Weights of a small GPT-style language model, trained from scratch on English Wikipedia: 6 heads of 32, vocabulary 4096.
MLP neurons of a small language model. Each row is named by its layer, matrix (up: input weights) and neuron, and shows model dimensions 96-191. Each number is 128 + 32 x the weight over its row's rms, rounded and kept within 0 to 255. Numbers have three digits each.
After each neuron's rows, "fires after" lists the tokens most often just before its 100 highest values on Wikipedia text that the model never trained on.

L4.up4:067084153080117140135138157076127125123156111086164099111166113087095144062138191102161167110095150100114071165150137097094186125135165143157188138109161141185111118141072109123126183117144162191142107153079141091126109143126099145100129111119135144199177141109147080169176167127184128048
fires after: "-", " p", " sup", " Comp", " resp", " organ"

L4.up647:132108148176171122085124148202121157130123052117106104106087152115172122147148105084121146109096093115134111094118155152072183098148067130133149148059155120120102162114053166156104175182104147122129194131076165103134157123156111126140102128140151175176185124125129147102176174165169150111
fires after: "2", "1", " c", " was the", " dec", " tri"

L4.up497:150184029202130116181124126149135147085168082108138163151076115160142152122107110160135153035153076102129122126177138171153149116136104106133166161149146144148122143140137154145154132113179156136078158061041097151114119133117075095151137143139110178152121040101180126140154121188111143098
fires after: " |", " |  |", " Th", "==P", " Q", " d"

L4.up72:108158099119115099130078165104178108132138137125100140090095122097115091143171084136118098129102116176150185117138149108094101115176141042110159125147215138157127162115225120141134097125141127181080146162090110077153156126081156157112111117137136164176092131100083121128149052165192186118
fires after: "\n\n", "===", "=="

L4.up583:144151137143111135122166119172167177120158054108151134165163094103138097133122107075131165162077141086119177189137155109117064128161129078091067089089105123159118119159102124136066145179195082170129213142136148109137161100078195098154118060138135184124155122156156191114146201115131116133
fires after: "."

L4.up269:192134117166141114167116096120116177107190180155151172065149144076109113121161159126114130111125132093081100109120120131103114165122113165072138130104116130074101166175144155128123086123195094115140205081139153096113177146063137114158100167192152199118102134140072162108127131126136186063
fires after: " he", "ro", " e", "i", " Gl", "o"

L4.up689:135135093159066085171148116164106067135115155118118153119154110137132120153121167053109147174171070107143101092157098182057148163160060109137113154153084141118140194198102158105130146113134171097174130100145057097092085138108127113152126174042139139074144103102159158155103180135117156098
fires after: " f", " al", " F", " r", " bel", "c"

L4.up704:105125128094099124147136070154166080141108116073134140150136106159169164119103166093105132143142158114147154216148169118110099163135096145127131125071105144068141153187170159095132161155168150141048134176117070197208139125132130114139241135140167117102142092110126148082106162169134117155
fires after: ".", "\n"

L4.up508:092128179127114141104126142135135120206120160147117116136079124150117067167154106140079137103121100097140093103099097099200139165142094088105127087148062157153124123125158129142123058144103161074127115134168167132133114167129142164116142151159180183096092141131139169121166124146168086096
fires after: "-", " (", " ", " h", " p"

L4.up690:117152138132142115117110116107125120078098111101200058168121143162138135098085178125129083169130153147089105137154149116105124118109101113124100189255113173119097162152107109088174085142097159094119103128097164140088136065145128135120111127145141140144162136108093096145091147109155065090
fires after: " f", " F", "–", "-f", " b", "1"

L4.up425:181156123120143140103206168123065126136137164198134122145160097106077165171135158065138101082116098116066120155109132140090124085146074118068117107132174115121059104115088118163080104161178163117096126148100102151174147202113123146129133118119126161207140130046140062204121121171121163101
fires after: " c", "c", " Sc", " sc", " p"

L4.up708:111142142118127127144128138132201148121120104143088101122130156134213114149166162147130173125095137149155161063141152167136082160089156201171131142150141137155136098171129161157141092172173154144178122141136116103138151080063151131168142132071118134140123105107121181103143138149185091079
fires after: "\n", "===", "==", "\n\n", "|", " Atl"

L4.up140:088156146130111157153118144073081145131162086069162111165161138009149090135149118134145104116164133156145117130137127140101148141161130118143160130100206167119084114179104195088146068150105119135094126099064130156104121124133131109098112100117120099179142099061168125150157096096118127140
fires after: " F", " ", "°", "isl", " P", " Commun"

L4.up338:173121109153177070151143131138151111128126100116104168104093114160175128130157130088111099204084130129088131089092098167098140131125108125117131170146131121144128119123120134109140099124136235187161084187113165094181106157126122124130115117100150138125090108104093174104103181038096079112
fires after: ",", "1", "ã"

L4.up734:141147173189066164083133110135101128116160197136114100129087099121129154159088149151087124123104161147104146153124084071087119124157120099152109060115099156168133144137120113131144104118169088105088116107123127152113133094068178117121118139129138191148135127148076090056107120112141152092
fires after: "-", " dis", " \"", " (", " un", " im"

L4.up656:140025169105101088116102123110091108085178056181165135134131136123079064119169097133118160091039113074122141118152110133087121158066104098098145147126070128082154130170126126112139167150208163098131133119118065156186138108120138175099160130089109154100194119089176142107118045159148165140
fires after: ".", " |", "\"", "\".", " |  |", "s."

L4.up393:104102106108099070132095168106151102142166089116148121146106120106163147132153087169097162119140050138109130110162128139124145156129171156094134165148150126149114145144184169106130110165141135139101148110159084125117090140041178127102114130126131191196207125129094097137151133138115162129
fires after: " |", ".", " |  |"

L4.up110:120110144113092095147155154153127131130130137111126074125152115098126125104105102080130134170169141140163094171134107110124130141140143160131154181113142128122082114111162126158138145101152127176101157191104133127106063132089141158089087083118170180171184117124141086104126181105076103102
fires after: ".", " resp", "s.", "ans"

L4.up241:172129133149113086124124166110134125156086196108113157085119136094189105155165129149134102123107124149133101122144134129158127142137093120139170154146138085146128120134100169183148052089176163115111160087095098162147142129144060145112101160104127158154134117122077099142120083196164134114
fires after: "\n\n", "itle", "=="

L4.up505:123143117110155140180159086145113085081114114158145120113114107140135138161127178143150092180167138107140172113112159099133133145117108136112129107096144150152152168126150101144088109102178089092166094095149131221126131148085174169080156149151146141098153142115156130109174179157122143039
fires after: " f", " F", " sc", " H"

L4.up444:122135115110089142121122202144206129080173145119115136081120116157132112113145135128158070177144136167157124098109083163153069121094173118093127161160110134187104138082145170139127094157176046130120085115185103091167109140096122120111165148087106102061087107128182188127082093135166143163
fires after: " January ", " December ", " February ", " November ", " October "

L4.up428:119081118104117114111084111099133133169156157156132126180161101123129108088142113080167189126098055133199118090199111100127093149158142133149191122169122110173094132101180158042084138128079115145101205084112112130134149174081125146086106176070138161138128142084130155068115118125114199149
fires after: ".", "s.", " |"

L4.up259:094092175089138124133112067142114139126145140071143182127154099164103094141160131062088142155090157145166087057113129151137118128058137161085136092106152146239143170136101158114105115131111147096178048136081108109122089135078123073133091123124110069135121127077158149103167124115156145192
fires after: " January ", " November ", " June ", " April ", " October ", " May "

L4.up98:117157147113109130170106133087128154157100079135088130126082059095110124107128110135121096124159117117114136039120104098138093134143133097168172098119107143175110146105080137138149140156161122176187134126018120142158177100146154113175176157140075087135133118097113170123145151164116160170
fires after: " C", " c", " Mac", " G", " g", "ac"

L4.up743:150143143129168126110127124149151141113084135106107068115164094112115154054169100165135131103150133157142118128157191126150069135138169098113128209129128147104096127162151190098140129151148147121165185060112135116115147147055158145123136204098130199217113086104105123192150120097068136113
fires after: ".", " |", " |  |"

L4.up674:150186133175136138124106124153167144120078117119103133127142114111118135118122123136088145156098139180078121128163133187156105081144174149075161148153159118198049179125134146065127109104126093106093104180182104131080116135109172106170102131091128074130147133184120107102148156123107166088
fires after: "2", "1", "9", "arly"

L4.up135:158098155082130067143080138107151090114113097139175090113120096139170135146118139078141121123134072110178101172104147115113117120128142067155155176141116110169070107148170188165110143115114140167197122107129162148102203172161133131130142165108188169152143136064135060093117108120089132129
fires after: ".", " the", "\""

L4.up457:097103127149131076125089129084145161113170102094206092101086091091141128117192119152117152148133102121096142163138096146111090165140149125074146132160138083140064152172190146096143101132109156125097147089151109127139133146083142127122113171123113174164183122076122151129172179111135165166
fires after: ".", " |", " |  |"

L4.up531:121126117062115149105093142108098120179109137162133091133163155113130149136163124071073149141147102186102173116159149080113088146111182089083093148171126171107121059174118214091192114122100084098139151178108231134108110163133156102129129092073192142090122110140180104139115133136160166141
fires after: " ", ": ", " | ", "In", " in", " |  |  | "

L4.up107:099113128128119119180120088081192157175153090102138103154134139149145134094156164132137145131148131161048111139110111121137111145126113126094127177141132102095083156165096120078108139198130123139133188125108127162140207182111123134141121113126118130062126069122111128099095123192195146128
fires after: "\n", "\n\n", "."

L4.up762:121166098085125122159084124159117128153134105182153192138154126103069051203205058127152152166107158159112186138120154098099168100177125136110138109064165081138116085128107149110146143155107154159137148121103107124093115119184134118179132098103142106150193113136112101062093119166170088169
fires after: "2", "1", " event", "'"

L4.up224:130186064088115082151075159073166100160117107141140095133118117157161085119173108167199105162193175146126178101149121172088147140120141057109143106146101104128088094163140159064124096151142137083120102079156108116103122121118123083116139153115153131169179145077116099140118177072151195171
fires after: " |", ".", ")", " |  |", ") |"

L4.up570:119127161097102146145110084115155106157097127045151108112147133083100125150099132070147182098178150109125149161130165123156116080094167156145148182145174085156130134142202125153153171117187094142144110156103131113172120100114178111128142032157126138109101088118119142093153131129158149149
fires after: "| ", " sp", " "

L4.up649:122112133145161130130160128106200186132075153129095127090127099161170069113129168116107124102122124151126116110115086104163099161102137114128170096116108122097130142101119146160229148155134102156130143093129131139100144159112148163109071052092134156120184110133078065109161173192153161145
fires after: "\n\n", " m", ", ", " Mar", " un"

L4.up550:125094172142127102147143118151127104112093106099133066205075112115121145157124132116068121123165114116070169185029116115087131121197119063211173072094110114125129136120129138140194166115156158133162176123102112131109132153119172069099129177079111206146149119096103094123116144143139117134
fires after: "2", "\n", " St", " (", " s", " st"

L4.up477:151166088130142065109127110113118187154136097145119092091084092144123167155170104149116151187080153081069107157111116097171093110135145162145102166162139154141086152161162141094145122161102154088131183139142101087135102196087136124187090120107140179152156120101124068126158143151124118149
fires after: ".", " |", " |  |"

L4.up659:116136151212091145150057159225148183098094108118168166154108150067116109151145158144157158112173135072128128149130134162137148182111110087151083094142078192123125057107062112131175169121131103132169142090125135106144150189125105094153150146123143207161081120057162079186142155171134123088
fires after: " (", " un", " \"", " dec"

L4.up627:060198163108143078144132126191115178063130122119122107075091134131118141107147099135151137142117138113122138123150144156117101133110168062132134165148125181197174094163184187148126135149120132179135147122138065095137181148097134182169151114132148161046157095097120037154169112114149143111
fires after: "-", " ", " out", " \"", " under", " ("

L4.up661:159137147145098096116158111106146103147097093103080176104119039067166141083202124067164116071107106125088143106072102139149118096156156108061129113131134097163120120132181150115073111186173145093140131108161097079103109147104147126141120081123066125131172133114172149105155148149101106106
fires after: ".", " S", " L", "A"

L4.up473:118137116090057126127114155087194118165075149174151138151104130103075138097157109159173147169096070135105128166140129090108143160159180127160137155190145153142086166153131199141121115111109146104108144126138096067137070190049128163089134163135137176164164048124130049102125122156114137077
fires after: " |", ".", " |  |"

L4.up731:104117122184162066143146119119139120148108172135148216119098088084157127108159094160133164107136098123075179130156078117130174114172176088060114171132145142123062161140178158154139110179135142123088113168167118090146084151117125129126120175120119139182146112132115161100188124149066123133
fires after: " |", ".", " |  |"

L4.up405:104100141055101075095122101028172102103075112111191157127061091107145141175142099195134160115095082106131099144156137143126111100117154158128113130136159110136118148100134138082057166136111159182108117105127180163084185145075141137120141125106129176132194094088148135103174148133084198109
fires after: ".", "s."

L4.up263:079150110100136100133109139101120121120123137163095135139072165137150104132177113106178150111109111141107103179138084115158130170165171099117162115138174099141053139129106194090120104125156164099111148105160106101108110088127173137127120166092145096190183122121095103135133213098156118138
fires after: ".", " |", "s."

L4.up305:140125145053152117113122094099178149191129139071126154061124136115108126120058147124153060111113130170132173154191120133132079156115110138161179128143170068165141106203177146162130088155138103114136174160112151122081175127109136133179124104091130119122135071131115124080059168170091157105
fires after: "\n\n", "\n", "rit", "==="

L4.up359:172151115094093127160141109162099126157136071060146117129087089130088169123134147113089128125067181145101107109132135093094115111105084119132117142127133127094032168139151142179074113089105136143163105139131046182088196136136152119125140067117123104160081056120063154148167134144187083129
fires after: "2", "1", " the", "–"

L4.up410:127095159105089145166090155106136143145119153149135181091068096081099158148160093131161149105095150128106123065071097127172148091114126159112181133104143133154093152149152127140106108161108138140107095149137135137115136143079076126144107068121117180122171110136199149151181132168141160101
fires after: ".", "\n\n", "\n"

L4.up6:150108163107104061107127135193025141121054052157144120136130155136135093100047103098146141090136127101129159153150122181159119163116080182122153138143102148141127139149063134116154128123157156203144082167114153117158142123111146155116087112155120135139112108135089111129129154125147162036
fires after: "1", "3", "2", "isc"

L4.up345:089112093105148191129175141095144118127135143140160120106050190115103123138151088125122157132188115110136167199124138134109129156186080116104115141099144172144105160120195155120084097138137166128143136096138154094181194108148093100167130120145131111107103158136123093109145113180133162197
fires after: " j", " d", " J", " com", " m", "R"

L4.up63:103124188114132045082172134136083138064105122173154087121114118126088105149133121127173104127154089126149158118128119137118142114097104120102099112116089151193134171152110133159082070141127168122158134147102116148154171156139156127130126148156151128105101131118170125241117121157116133105
fires after: " T", " f", " F", " P", ", T"

L4.up501:149198098134145117092129127151128141110193102138121134142129130080160102132078179113141099166133120141165193107121129068121131146140091092127136072120152117120113173129155186091134153129138137110098106080105171164083116159097121115141094082101146132158111151216143164074077094077063141108
fires after: " f", " F", "11", "f", " rele"